Weights of a small transformer language model.
Architecture: RMSNorm before each block, rotary positions, no biases in attention or MLP, untied embeddings.
Training: 434M tokens, 6627 steps.
MLP neurons of a small language model. Each row is named by its layer, matrix (up: input weights) and neuron, and shows model dimensions 32-127. Each number is 128 + 32 x the weight over its row's rms, rounded and kept within 0 to 255.
A block is one neuron, or neurons of one layer that tend to fire together. Before each block is what it responds to, as a language model described it from the Wikipedia text at the highest values.

Description: Word-final plural suffix pieces such as -s, -ies, -ets, -ations completing split nouns like couples, vessels, planets, universities.
L11.up4 [ 78  97 110 104 137 155 165  97  97 130 161 107 165 138 126  88 144 193  93 128 157  89 165 124 176 122 127 160 132 138 102 148 133  97  59 141 154  94  76 104 146 149 128 108 136 135 153 155  78 128 138 169 107 117 153 159 149  82 157 144 176 113 140 128  72 134 137  75 116 100 144 155  88  71 186 137  87 100  63 160 122 124 141 163  85 113  86 171 104 106 130  92 123  93  51 158]
L11.up243 [118 120  76 118 106 144 170  58  73 148 113 137 124  74 138 115 150 155 119 113 115 209 144 139 162 135  91 137 148 119  65 169 153  94 118 100 165 126  94  68 178 147 122 149 178 121 107 113 178 135 151 173 129  91 137  86 136 153 142 145 143 136 144 148  84  82 168 102 115 155 147 124 182 123 120 120 153 125 120  93  93  96  73 147 113 125 111 102 133 166 127 103 101 139  75  91]
L11.up253 [228 149 112 114 113 188 159 119 159 121  76 116 185 121 144 151 121 205 147 179 159 141  87  80 188  11 163 177 131 128  67  88  70 138  73 116 144  96 119 171 159 165 138  98 138  74  95 174 110 118 119 129 115 100 117 142 120  95 149 178 123 129 193  82  76 127  98 130 121 109 131 116 113 132 104 124 112 165 134 146 147  59 124  97  92 116 154 170 114 155 159 142  94 106 112 156]
L11.up532 [116 141 164  90 131 129 100 114 113 127 126 105 171 131  75  79 116 191 175 201 105  85 116  95 115 173 161 166 145 106 142 120 121 125 116 126 176 142 111 116 140 188  38  70 167 138 133 100 111 100 144 119 163  96  87 165 140 134 112 129 126 132 153 130 178 124 141 170 145 151 131 131 141 144 123 138 116  86 164 184 151 138 166 124  58 143  90 131 147  77 171 145 120 166  53 138]

Description: Early subword pieces inside split words, especially aus (Klaus, Mausoleum, Bauhaus, applause), o (soliloquy, nomination), and de starting deep, deal, dean.
L3.up54 [127 100 137  69 151 183 141 158 166  94 163 126  96 123 135 161 120 142 198 173 117 132 116  96 134 146 144  62 145 150 158 136 117 126 151 120 194 141  60 126 121 103 143 117 115 124  76 150 155  76 136 125  92 124 110 133 168 150  40 129 117 192  81 140  89 114  66 150  83  85 128 119 103 140  96 125 106 107 121 150 131 138 182 137 147 195 123  67  98 138 139  98 130 140 141 151]
L3.up273 [154 163 147 169 158  90 138 141 135 153 148 118 108  80 146 109 101  74 156 120 178 155 134 104 102 109 169 131 148 166 108 196 170 158 118 105 108 103 137 102 139 127 145  63 151 192 153 149 138  96 111 148 148 151 130 139 137 127 181  67  88 139 182 107 168 130 143 162 155 156 174  67 109  86 135 102  93 146 194 110  99  96 103 144 125 120 138 155 149  92  82 161 209 147  54 149]
L3.up359 [159  77 133 135  94 172 103 123 132 124 161  60 173 170 135  72  98 135 161 105 156 131 114 128  73 149 118 127 122  73  86 127 139 109 113 125 164 109  63 126 117  66 164 107 137 186 121 154 149 143 159  93 113  85 168 153 102 117 133 114  89  67  91  96 151  99 106 144 109 131 154  80 182 131 165 131 103 132 150 117 114  64 107 124 105 137 145 119 132  94 145 175 139 108 148 128]
L3.up505 [ 76 129 167 119  86 108 180 118 148 135 138 123 120 122  82 128 222 125 102 129 124 160 144 100 124  92  96 142 128 225 122 124 217 135 117 156  64 104  89  51 122 152 111 168 134 188 138 142 129 120 106 172 124 147 124 119  68 159 177 105 137 127 127 186 180 135 108 117 122 133 156 128 152  91 117 117  97 124 168 142 105 143 136 140 137 200 144  91 105 170 131 108 155 106  72 139]
L3.up509 [129 112 125 126 140 169 119 142 137 120 176 104 142 126  75 132 137  92 155 133 188 173 122 101  92 150 130 118 126 145  94 148 161 111  68 130 132 114 121 154 125  84 168 100 130 167 117 126 109 147 168 128 118 101 151 147 145 142 122 114 121  92 106 103 117 122  65 160 116 151 172 107 168 112 126  85  83 144 185 124 111  77 108 142 145 124 126 177 120 145 125 160 144  70  85 123]
L3.up567 [114 124 116 157 135 102 167  97 112 139 134  81 128 181  89  88 158 102 168 140 161 170 129 147 130 146 116  71  88 150  95 136 126  86 103 108 164 111  84 111 139  80 100  71 122 187  88 142 117 150 136 131 130 188 168 176 110 147 142 150  77 134 135 119 143  96  71 162  83 145 164 112 168 166 152 107 117 170 126 122 109 110 105  95 159 150 155 142 162 125 175 163 164 100  79 153]
L3.up658 [123  81 153 147 163 109 142 121 125 133 102 121 135 116  83  94 132 108 100  89 253 131  82 109 108 167 144  80 114 140 157 123 163 138 156 151  73 131 126 162 110 137 155 151 144 113 150 135  92 147 112 144 126  34 122 141 170 118 122  95 129 156 169 117 146 118  76 110 147  91 109 179 107 119 142 141 161 155 203  91 174  82 105 161 160  95 106 113 134 133 191 150 174 144  59 156]
L3.up676 [150 118 163 160 151 120 164 136 125  97 134  92 122 111 130 130 185  91 176  75 156 151 132 109 113  93 134  57 157 194 139 175 156 167 146  84 137 104  75  81 117 113 126 105 144 182 147 190 184  96 106 161  97 134 171 153 151 135 110  95  87 156 212 145 137 136 105 125 161 131 167 140  53 116 153 120 117 113 166 144 104 115 173 155 174 187 104  97 116 103 128 107 194 161 113 147]

Description: Short word-internal pieces like out, us, ort, ct that continue a split word, e.g. sc-out, Massach-us-etts, Rep-ort, ele-ct-ronic.
L4.up198 [182 126  55 112  99 159 103 104 167 163 155 123 168 173 135 133  91 171 114 183 144 133 160 142 164  79  72 163  83  94 133  87 152 135 173 111 143  81 102 130  84 141 129 171 148 152 112 168 143 162 167 121  87 148 146 184 118 123  74 146 104 116  96 173 102 147 138 182 135 124  90 178 144 132 189 158 134 129 147 156 115 120  97  87  92 105 120 157  57  83 182 108 111 133  85  88]
L4.up713 [197 169  94 127 159  73  97 158 114 148  88 139 148 151 132 143  71 128  87 160 113 145 180 114 140 109  71 161  95  58 113 131 111 169  98 115 101 112 108 105  95 106 159 216 185 113 120 136 157 101 131 121  63 167 130 132 154 144 102 171 161 159 146 142 160 136 140 185  94 116 102 146 177 156 192 166 139 156  99 122 111  85  88  90 112 128 148 178  82 164 147 126 167 131  56  92]

Description: Byte pieces of CJK characters and accented letters inside names, plus mid-word fragments of foreign proper names in lists and tables, e.g. 鈴木, Węgiel, Táchira, van Eyck.
L11.up69 [113 122 142 174  98  88  93 111 127 116 119 148  99 107 108 104  87 152 161 121 101 106  93 130 152 150 189  91 118 138  60 159  65 121 131 120 121 122 189 103 116 163 114 118 156 166 126 156  99 162 164 151 120  82  99  59 110 123  78 164 113 118  96  49  39 137 165 159 121 147 128 116  72 150 125  79  98 159 126 134 129  98 122  76 120  97 156 134 190 130 150 107 127 154 163  65]
L11.up120 [ 95 157 162 147 116 143 134 164  80 189 143 135  98 108  90 139 152 115  98 116 195  94 102 119 166 118 172 161 136  59 184 188 143 178 116 135 128 117 117 119 160 136 136  92 116  94  99 178 137  74 117 129 123 128 210  81 111 107 135 222 106 104  71 108 165 156  95 110 122 102 120  92 128 111 121 159 119  96 158  42 151 128 152 100  97 130  97 134 125  92  89 113 141 121 135 122]
L11.up357 [114 174 135 123 131 159 142 127 131 205  96 131 179 183 123  92 133 188 174 137  93 140 131 119 154  58 152  99 108 143  72 135 145  68  85 178  58  79 130 125 142 162 168 126 102 195 113 150  91 107 133 123 149 143 127  97  88 147 156 146 133 103  84  83 120 119 166 119 101 101 160  75 124 104 122 100 146 130 150 116  98 101 112  81  94 135 196  94 149 106 189 156 128 172 107  89]
L11.up661 [ 55 133 108 155 104 164 183 130 117 120 206 110 180 152 117  86 158 105 147 108 130 127 122  73 128  98 120 186 122  83  85 136 164 147 128 163 106 143 173 108 120 155 155 114 181  82 106  70 127 117 154 116  83  93 149  99 141 132  55 169 122 170 130  85 174 111 118 149 103 124 108 133 153  97 132 104 109 118 194 128 110  96  56 107  91 108  98 156  75  83 140 158  81 142 136 149]

Description: Word-internal vowel pieces, mostly "o" (also "on", "one", "u", "ame"), after a split consonant, e.g. sh-o-e, Trej-o, Mad-on-na, n-one.
L4.up98 [ 96  84 154 160 138  82 148 125 133 143 122 156 108 105 135 137 100 147  93 102 160 148  80  73 195 142 160 129 142  97 151 152  85 101  93 113 105 115 137  95 174 141  90  80 173 126 118 136 108 134  88 115  41 109 130  94  93 154 203  74 114 174 127 112  77 131 137 118  98 128 162 120 100 122 156  82 125 136 131 152 144 132 147 124 163 115 210  98 151 118  86 135 134 102 185 124]
L4.up551 [110 178 113 169 186  86  97 168  75 143 114 150 136  98 140 142  81 106 107 143 140 139 105 104 138 119  84 181  76 119 102 114 117 177 115 198  74  94 119  59 195 169 107 120  89  64 159 126 130 112 183 100  89 104 140 129 182 133 156 132 146 139 111  82 175 116 183  87 141 146 154  92 133  85 200  99 111 111  76 172 105 123 163 105 100 115 108 140 133 114  85 141 162 142  75  99]

Description: Short subword pieces that finish a word, mostly plural -s, -al and -u, often in tables and sports stats, e.g. caps, play-offs, betrayal.
L3.up103 [ 65  79  85 122 102 165 117 158 112 142 130 148 111 120  81 192 110 114  78 129 135  76 114 132 156 139 135 167 131 117 169 119 106 130 105 134 155 134 180 171 125 140 110 138 103  50  71  86  69 126 127 125 157 121 173 127 172 105 146 134 164 131 103 128 109 128 118  94 120  78  80 108 174 207 136 106 145 152 110 119 154  90  74 118 104 128 170 130 146  87 180 138 180 139 132 122]
L3.up204 [151 104 108 137 124 130 119 131 142 128 123 142 115 107  95 174  66  86 113 155 113 122  86  91 116 140 143 156 187 139 183 159 118 144 169 119 139 116 188 162 180 158  85 159  98  95 115  92 117 182 142 117  82  78 187 131 179 123  86  92 144  91 173 104  77 137 122 103 143 117  87 117  67 168 132  68  70 142 146 120 146  84 110 168 126 139 115 135 195 126 168  95 136  78 125 133]
L3.up276 [170 145 145  90 110 167 105 158 160  67 163 138 105 177 142 135  85 108 150 118 131 130  86 130 206  88 143  67  79  82 158 149 135  98 133 127 161 125 117 110 138  76  74 103 122  75 103  74 107 139 110 121 117 109 147 129 158  83 107 117 110 164  96 148  90  85  93  33  89 140 151 115  91 193 108 100 136 108 103 165 145 136 117  84 134 175 125 161 148 115 188 104 147 175 167 118]
L3.up356 [173 166  90 133  65 122 138 135 162 138 119 117 153 102 119 129 105 107  68  80 148  98  71 129 111  93 169 173 104 115 127 151 110 167 149 161 126 104 137 135 134  96  96 136 110 125 112  49 160 146 133 156  73  84 137 164 208 147 110 156 145 115 110 143 131 184 172  90 172  85 140  86 117 136 153 149 161 116 129  93 118 112 108 199  97 127 151 111 165 167  85  68 120 163 173 152]
L3.up499 [103 109  89  96 123 133 150 134 145 147 102 158  87  80 112 128 150  51 103 160 108 140 138 159  94 158  98 148 115  99 121 112 166 182 169  87  78 187 105 125 136 171  67 176 122 118 117 141 180 152 113 127 122  81 186 100 114 156 102 107 107 101  85 116 131 149 175  88 166 137 128 107  87 121 123 110 120 115  93 138 123 122 159 119 117 161  61 116 132 146 110 111  75 106 190 144]
L3.up514 [138  33 111 101 129 149 149 102 141 109 105 125 132 137 156 109 144  79 122  99 125 168  56 107 127 130 133 100 128  90  88 144  79 133 134 194 111 123 140  97 154 144 161  88 180 161 139 144 103 172 188 108 107  44 161 144 110 103 174  94 120  64 159 106 135 100  90 134 140 155 136 189 164 116 102 140  70 100 166 132 154  92  87  96 112  83 125 100 135 145 132 168 125 111 105 105]
L3.up588 [148 118 142 115  99 154 142 151 142 136 115 169 119 104 138 172  78 109 120 138  85 145  83  81 130 127 141 115 188 138 176 151 127 134  99 124 124 119 152 166 145 126 139 127  76 128 126 123 126 132 169 125  70  46 172 130 181  96 161  54 152  59 100  99  54 116 203 134 140 119 132  99 119  95 122  90  48  99 130 145 136 100 120 149 131 104 145 151 165  69  90 124 137 138 121 138]
L3.up761 [ 88  70 117  98  98 169  54 114 127  77 162 143 136 139 103 149 193 101 109 112 150 113  93 149 138 157 179 141 181 142 126 125 108 168 168  88 159 206 174 139 120 118 120 114 156 134 157 125 129  81 144  79  89 134  98 114 122 118  61 107 131 152  62 120 195 141 126 126 124 125 132 156  87  89 133  80 110 149  70 144 116  98 115 141 111 125 192 135  92 123 105 124 154 164 121 142]

Description: Word pieces that need a continuation, mostly "if" inside words (fifth, wife, shifts, rifles) and the article "an", plus stems like blank, National(ity), j(et).
L4.up359 [126  99 203  94  73 108 142 111  76 142 136  97  72 117 103 149  68 169  94 108  65  92  94 128 148 130  97 117  95  93 141 134  68 157 109 148  98 101  70 126 106 151 111 153 122 127  71  75 114  94 106 134 189 145 124 126  98 151 175 137 145 187 138 137  88 122 113 144 150 135 150 152  96 131 186 149 141 135 174 116 133 144 122 100 159 148 133  88  54  85 200  88 161 205 196 167]
L4.up740 [164 119 146  94 139 121 190 135 103  96 139  76 135 117 117 121 138  72 100  68  94 113 113 114 119 130  54 108  95 130 146 144  98  78 149 101 142  66 137 114  87 168  97 186 134 141  97  86 161 209 121 104 166 137 122 129  94 138 159  92 109 140 129 131  98 107  97 183 152 136 120 163  88 109 149 126  96  99 181 116 117 131 111 123 138 106  98  65 140 103 154 118 124 148 182 114]

Description: Word-final suffix pieces split from their stem, mostly plural or name-final s and -ases (elections, ducts, Woods, aliases, cases), plus line-initial = after a blank line.
L4.up536 [ 81  81 164 120 144  98  99 156 120  98 132 118  94 129 157 124  77  88 114 120  89 110  87 125 104 184 147 122 127 166 131 105 115 127 125  62  91 100 101 173 106 153  97 161  87 155 101 155 102  73  79 157  95 149 136 122 101 137 103 155 145 165 145 113 119 178  98  93 137 163 121 160  99 133 125  63  58 124 125 138 107 116 134 126 141 166 112  68 173 142 127 109 109 154 119 135]
L4.up649 [138 158 178 173 183 145 118 120 179 119 108 109 127 164 134 109  62 145 152 149 141 117 118 140 118  94 155 129  97  89 155  76 132 162  75 114 150 112  89 149  92 116 139 131 145 144 118 118  99 116  93 125  91  92  69  74 117 105 162 148 113 149 180 165 143 138 114 145 115 169  88 137 144 160 173 103 115 113  85 106 111  93  86 135 173 149  72 124 120  98 148  96 134 155  84 143]

Description: Mostly National or Federal in institution names, plus opening word pieces like cont, cons, appro and inner if in artifacts, Fifth, Chimaeriformes.
L3.up178 [134 122 175 156 133 149 167 128 121  69 127 124 138 107 153 114 174 173 115 138  41 117 162 152 165 103 130 138 180 121 121 105  86 115 135 111 212  32 169 129 120  94 137 100 142  79 133 135 149  88 151 100 122 132 140 116 117 145  67 119  98 104  75 111  93 116 190  81 136  82 118 169 120 124 110 137 107 160 118  94 115 132 129 121 138 146 198 107 101 118 109 145 110 115  77 150]
L3.up202 [199 111 101 103 155 149 147 155 108  85 145  91 144 148 152 100 129 120 142  91 104 122  50  80 178 109 121  99 100 179  98 120 106 112 106 156 147  74  91 108 104 105 153 132 147 139  85 124 184  84  89 176  91 110 147 164 172 128  97 113  91 154  52 123 125 127 146 148 125  81 176  97 114 106 123 107 133  58 110 209 116 114 167 158 131 115 147  94 151  86 109 126 139 195 148 145]
L3.up366 [118 128 179 130 155 138 173 151  92 141  83 139 127 107 139  93 201 133 166 130 128 170 125 126 171 126 179  91 115 141 112 140 104 141 138 157 135  84 113  75 164 144 107 129 128 172  82 132 152  94  88 116  54  87 180 109 130 134 163 115 108 129 104 147  97 104  63 122 123 114 109 152 121 130  85 125 102  92 144 159 133  98 180 105 149 152  96  95 113 122  84 112  92 156 142 148]
L3.up397 [189  84 110  91 160 155 175 135 129 131 131 140 159 149 136 116 155 122 182 141 105 156 129 108 163 111 109  50  89 160 107 108  96 102 128  93 150 134 130 132 142 123 150 101  99 103  80 183 130  91 133  99 119 106 132 152 134  80  99 106  81 170 121 129 157  98  81 138 125 101 115 119 132  98  80 149 117  68 114 157 162 139 153  77 157 177 139 109 113 111  76 138  86 128 155 124]
L3.up427 [135 130 127 109 146 108 166 119  86 140 158 128 150 160 189  83 183 118 113 102 124 126 100 110 131 131 128 146 115 231  95  90  97 112 129  98 160 110 111  42 119 124 112 125 166 121  91 113 162 114  74 146 116 106  69 125 158  97 104 142  94 171 105 134 134 161 192 110 143 105 158 150 156 103  48 169 127 114  88 124 103 149 175 108 159 158 153  76  86 145  47 138 118 181 128 153]
L3.up498 [166 123 154  72 139 135 121 136 116 133 118  99 125  82 150 128  95 111 179 163  99 148 148  93 137 137 156  82 122 124 141 142 134 164 162 126 153 124  95  75 113 133 178 102 161 174  94 168 186  52 132 132 125  99 127 112 159 128 106  78  79 145 106 161 139 142  93 131 157 114 126 131 106 136 110 112 131 102 134 133 101 161 180 170 123 154 125  21  97 133  53  86 199 148 139 166]
L3.up529 [139  81 118 105 158 139 149 127 119 145 129  91 142 151 120 120 187  90 114 108 143 121 115 105  85 127 163 113 114 172 135  91 100 172 173 124 162 108  85  84 152 131 176 130 150 134  66 127 190  80  93 138 123  84 133 169 181 132  63 111  58 226 129 125 141 145 105 107 144  95 123 172  98 142  91 136 135  75 114 109 109 149 194 115 132 166 107  83 109 143 110  89 142 150 122 146]
L3.up704 [151  99 157 165 171 162 189 187 116 114 128 115 145  81 106 127 158  63 172 105 175 167 132  90 161 110 128  57 121 146 125 166 135 133 108 125  98 120 144 125 162 132 178  90 152 131  81 184 151 111 145 134  95 115 179 174 179 115 175  85  76 141 106 123 114 128  68 150 123  69 123 122 114 118 159 119 136  74 190 151 151  95 148 135 163 143 149 123 112  72 113 149 186 152  75 156]

Description: Word-internal pieces, strongest for "aus" inside words like Klaus, Mausoleum, Bauhaus and applause, and weaker for fragments such as ort, cont, or.
L3.up99 [119 151 122 142  91 111 149 128 119  99 139  75 151 131  74  96 211  75 100 108 153 145 166 131 104 135 117 164  82 134  92 148 198 154 115 128  84 125 138 130  73  99 156 135 110 154 124 141 102 199 126 135 126 128 132 116 170 140 193  66 108 122 149 109 104 202 126 126 134 193 202 124 155  75 150 116 171 128 159 128  74 150 140 154 100 155  96 158  77 192 144 126 131 146 100 141]
L3.up215 [124 148 168 126 119 117 118 106  89 162 133  56 164 140 180 121 181  89  95  79 155 142  95  72  67 153  88 114 105 145  63 134 157 153 126 101 150 120 106  89 121 108 117 102 172 177 170 136 148 125 139 173 157  72 139 127  84 110 127 112  64 132 144  56 135 120 109 128 175 128 172 155 167  68 111 127  82 126 103 160 146 115 161 113 102 154 175 134 104  99 113  99 153 165 108 131]
L3.up309 [129 141 144 183 129 150 154 129 158  75 177  80  96 188 147 103 140 106  93 103 164 154 122 110  82 145 102 135  99 195 130 134 186  89 110 137 141  75 105  87  85  96 120 120 158 125 111 135 145  95 148 196 119 123 119 181 125 135 124 113 103 144 114 112 112 155 121 105 104  95 181 120 136 133 134  99 158 133 144 109  98 105  99 153 176 112 143 106  90 140 172 139 183 190  88 150]
L3.up374 [ 86 126 151 194  88 157 136  98 162 139 128 111 105 152 149 100  83 139  98 122 177 154 147 111  84 161  81 108 131 125 111 123 182 117 122 194 129 105 143 109 129  91 100 116 163 143 116 104 134 122 146 153 100 131 124 146  88 146 149 120 102  72 112 104  90 134 108 164  51 150 150  74 132 143 141 142  12 143 147  97 136  88  67 133 137  78 127 160  99 156 129 116  85 189 110 112]
L3.up388 [181 128  89 150 132 117 147 133 107  73 166  63 139 171 131 119 160 161 141 118 132 152 133 105  76 109 120 111 135 114  74 190 102 117 112 161 166 154 128 183  73  96 170  61 131 158 146 152  55 178 204 122 129 171 173 133 112 128 119 114 122 118 159  73 143  66  96 158 107 151 140 110 158 124 158 117 128 115 141 135 153 115 141 128 137 102 136 133 119 110 196 159 157  82 136 107]
L3.up447 [152 188  94 150  95 163 147 127 123  84 168  89 110 153 111 132 145 118 132 132 135 170 162 150 156 141  67 134 110 154 136 188 210 115 138 124  94 108 155 116  69  72 111 144 158 202 155 119 120 160 154 171 128 130 106 111  95 169 176 119 140 130 143 116  97 151 135 147 110 157 190 108 135 112 165  85 106 136 108 161  86 118 171 203 140 160  87 128  93 181 173  84 101 131 127 118]
L3.up718 [128 140 181 166 141  69 134  78 116 139 133  93 164 143 117  95 191  79  49  67 167 137  91 120  78 124 127 136 122 155  66  68  97 179 145 129 146 118 109 115 136 104 123  83 127 148 113 104 160 166 117 155 136  80  84 214 161 127  64 133  88 148 134 103 108 190 157 119 151 138 164 143 130  72 101 168  91  94 118 109 112 104 132 105 132 174 171 126 106 165 118 142 142 153  98 123]
L3.up735 [128 166 138 123  84 174 122 132 154  64 203  68  90 114 157 164  99 162 117 153 157 150 134  63  91 143  73 121 133 145 141 161 196  86 126 168 143 128 142 160  68 113 131  94 176 143 164 112  95 119 180 188 128  96  79 128 119 124 139 110 151 145 133  87  89 122  68 141 129 114 128 118 141  72 148  89 108 163 126 133 156  98 142 180 138 111 125 149 114 153 203 139 135 119 111 111]

Description: Tokens in the middle of multi-word or foreign proper names, mostly connectors such as de in Rio de Janeiro and of in Republic of, plus word-internal fragments of names in tables and lists.
L11.up110 [ 44 167 116  98  85 135 133 154 134  90 104 131 115  89  98 117  73 131 119 113 176  94 130 134 159 135 159 115 108 116 122 121 179 157 116 104  87 138 173 126 108  92 176 117 130 158 178 198 125 102 134 218 111  95 175 117 117  66  61  91 103  53  77 128 138 107 161 122 133 195 134  99 153 103 126  48 103 119  84  84  96 184  76 131  73 160 108  98 121 103 166 154 133 141 143 107]
L11.up514 [ 91 152 136 197 156 106 111 161 117 109 146 147 167  90 100  84 119 145 115 154 153 108 128 137 172 215 123  97 127 140 101 109 141  89 173 108  69  97 107  78 106 140 108 159 112 134 105 175  89  87 131 192 118 156 140 112 109  79 144 100 115 106 132  54 140 162 138  95 133 180 151 132 152 150 123 139  96 126  71 194  85 116  90 126  61 171  89 112 136  79 101  98 123 131 166 125]
L11.up612 [129 101 147 130 139 147 157 134 159 156  60 149 111 111 124 155  78 127 168  64 134 160 148 154 170 155  93 133 108 162 104 180 132 150 126 143 111 150 136 144 109 115 183 151  72 234 140 191 113  87 173 133 110 110 155 154 123 151 136  88 100 131 130 195 122 119  92 140 136 108 105 161 171  99 113  98 157 154  95  98 110 143 174 168 155 152  81  98  78 132 122  98 106 136 181 122]
L11.up623 [177 139 136 110 128 106  82 102 189 127 132  82  73 102 116  75 139 141 124 181 131 160 104 108 145 113  92 138  69  76 134 111 185 161 118  77 158  85 149 143 155 130 131 145  96 119  92 184 135 141  78 139 100 132 181  92 113 157 129 174 168  79  74 112 147  88 120  97  64 156 129 166 161 101 115 137 109  75 114  53 121 141 117 143 174 161  48 125  91 143 165  77 113 156 152 167]